Weights of a small transformer language model.
Size: 8 layers, 9 heads of 64, MLP 2048 SwiGLU, 70.8M parameters.
Training: 793M tokens, 6048 steps.
MLP neurons of a small language model. Each row is named by its layer, matrix (down: output weights) and neuron, and shows model dimensions 416-543. Each number is 50 + 12 x the weight over its row's rms, rounded and kept within 0 to 99. A neuron's up and down rows have the sign that makes its largest values positive.
After each neuron's rows, "raises" lists the tokens whose logits its output raises most directly, leaving later layers aside.

L5.down1045:36 55 49 37 50 37 57 55 27 56 62 55 54 42 39 57 58 48 48 41 68 41 58 53 70 64 42 35 65 50 52 42 48 69 44 54 38 57 39 70 62 43 51 54 49 40 49 48 44 60 63 49 63 36 46 52 61 48 33 41 34 45 47 45 60 25 31 47 55 37 61 67 52 45 45 46 35 74 50 55 36 81 41 31 57 65 27 27 57 46 59 42 35 47 44 49 55 54 76 77 59 44 42 68 55 46 35 48 43 46 40 61 40 33 42 41 47 55 47 48 30 49 65 22 60 50 48 52
raises: " scores", "old", "olds", "oses", "osing"

L5.down897:73 52 46 42 41 31 35 56 56 35 47 49 40 61 40 54 48 15 41 55 44 40 58 55 42 59 45 80 47 54 49 48 40 59 68 34 67 34 54 54 34 32 62 64 61 71 25 36 63 49 35 40 54 54 65 42 55 45 60 54 33 63 37 35 51 33 58 46 46 36 61 38 48 54 51 49 55 64 54 35 53 47 45 50 34 65 63 58 59 42 70 52 54 33 46 52 52 55 61 41 54 48 58 41 62 60 37 55 49 44 50 62 47 50 42 37 34 73 60 35 26 35 51 46 58 73 52 52
raises: " figure", " behind", " for", " material", " location"

L5.down1520:51 57 56 66 52 38 42 67 67 57 47 70 43 52 60 71 37 70 63 57 42 67 48 55 68 54 69 58 54 61 43 32 35 55 68 34 70 39 62 56 49 53 36 45 24 68 47 59 48 42 71 66 42 55 47 44 43 57 52 58 52 33 52 55 49 57 61 25 48 56 51 37 45 52 60 71 41 52 33 64 51 49 66 54 47 53 38 59 72 60 50 47 46 50 58 45 50 37 48 40 36 43 63 20 33 61 64 51 41 45 53 51 32 57 59 61 76 32 55 39 36 54 53 64 52 39 43 44
raises: "ive", "ives", "ival", "ural", "ived"

L5.down344:47 45 32 45 76 43 51 58 48 50 49 46 55 57 75 45 45 61 30 18 53 65 47 70 37 48 58 57 47 53 52 39 35 51 53 71 51 41 58 71 58 61 48 56 40 39 60 64 68 55 77 36 52 42 61 39 45 53 73 61 47 57 46 64 58 31 55 47 84 51 39 61 50 43 54 51 41 55 48 58 44 50 54 54 50 62 52 46 29 50 41 46 63 72 27 66 59 38 47 66 42 75 49 37 68 78 42 69 50 49 31 53 64 58 48 35 47 41 37 47 68 27 45 47 47 67 64 41
raises: "isha", "ka", "ani", "ison", "mo"

L5.down696:48 52 53 41 52 54 51 44 52 54 63 43 57 47 74 31 79 52 53 42 67 51 46 54 56 62 58 51 51 50 63 38 50 54 52 41 33 41 50 43 38 51 44 53 12 39 33 48 64 58 55 67 48 53 51 41 67 46 41 62 61 43 70 44 41 35 48 46 50 79 62 38 45 22 23 59 50 51 45 53 43 63 44 48 30 53 85 56 38 56 49 48 48 48 60 46 31 39 62 44 46 63 53 58 69 40 36 61 35 41 50 63 56 84 37 40 53 52 43 73 52 46 61 60 52 17 51 17
raises: "ise", "ly", "ult", "ory", "ud"

L5.down1998:40 32 52 71 28 64 65 74 36 51 59 34 85 56 76 73 47 50 44 58 54 39 44 54 32 32 46 55 77 48 38 50 61 61 56 54 62 48 64 52 69 36 47 48 40 51 63 76 44 41 63 43 51 54 44 56 55 47 20 42 63 46 70 43 45 44 62 53 42 70 30 61 61 49 48 44 38 58 42 55 25 49 40 55 60 36 47 47 36 43 61 45 63 71 58 47 60 28 49 49 24 58 46 64 60 58 42 68 33 57 43 74 39 50 61 61 32 37 48 50 43 41 59 41 51 59 52 47
raises: " it", " them", " these", "ued", " this"

L5.down524:51 45 44 49 32 37 55 44 68 81 49 28 37 66 34 21 50 68 54 59 69 52 49 54 51 50 59 41 62 51 48 66 43 42 52 28 55 51 57 43 46 53 48 24 57 47 49 47 51 56 42 55 57 60 60 53 55 43 35 47 19 52 45 58 55 44 60 73 62 50 64 51 39 46 49 39 51 63 58 53 47 31 67 63 51 27 46 40 57 35 66 40 48 66 46 50 51 55 47 28 58 49 43 26 31 32 65 52 70 35 49 44 52 59 27 32 29 65 45 67 62 68 42 54 61 64 37 35
raises: "oms", "raph", "rad", "rons", "ram"

L5.down1470:43 54 44 46 25 41 60 58 48 55 43 62 42 55 73 72 29 36 82 52 64 60 69 85 66 26 42 79 30 32 46 36 50 57 25 49 53 51 34 41 38 63 45 40 58 50 44 40 36 68 52 62 41 42 51 51 48 46 38 54 49 50 57 67 57 47 57 41 42 47 46 48 75 61 65 35 47 39 39 53 61 44 54 68 42 59 42 69 62 61 43 48 35 80 56 31 62 52 65 50 68 66 72 44 55 31 56 50 55 43 65 65 56 55 34 46 62 62 38 55 52 48 64 50 66 63 62 38
raises: "ant", "ances", "ance", "less", "ful"

L5.down1116:54 59 61 42 57 63 62 66 44 46 28 42 35 34 43 52 71 47 44 35 33 22 33 34 40 61 50 28 28 34 31 54 68 62 79 57 54 45 31 31 75 48 54 44 58 59 61 42 29 53 55 39 59 51 40 44 59 51 50 50 61 52 64 46 39 71 42 47 32 52 41 59 61 53 60 50 60 55 61 50 57 51 45 57 49 29 55 51 46 43 46 54 71 63 56 40 59 59 58 53 38 44 54 49 14 55 62 28 69 50 58 67 47 49 35 66 34 53 46 43 30 43 66 54 61 78 71 49
raises: " themselves", " itself", " himself", " an", " again"

L5.down453:63 61 63 30 43 52 35 52 60 47 61 51 62 49 56 77 41 37 38 53 69 43 46 51 54 59 51 45 41 59 41 62 58 33 29 37 41 32 79 36 48 49 29 48 26 56 50 32 38 46 57 46 43 46 50 69 53 63 40 60 24 59 33 78 47 46 58 67 53 60 40 64 76 56 68 29 49 51 61 65 33 41 48 65 51 33 46 31 50 55 36 42 41 44 50 58 49 44 54 21 40 64 56 55 39 35 43 45 50 62 49 56 31 53 73 52 48 47 68 53 60 50 29 77 48 64 30 51
raises: "se", "chen", "ko", "ne", "che"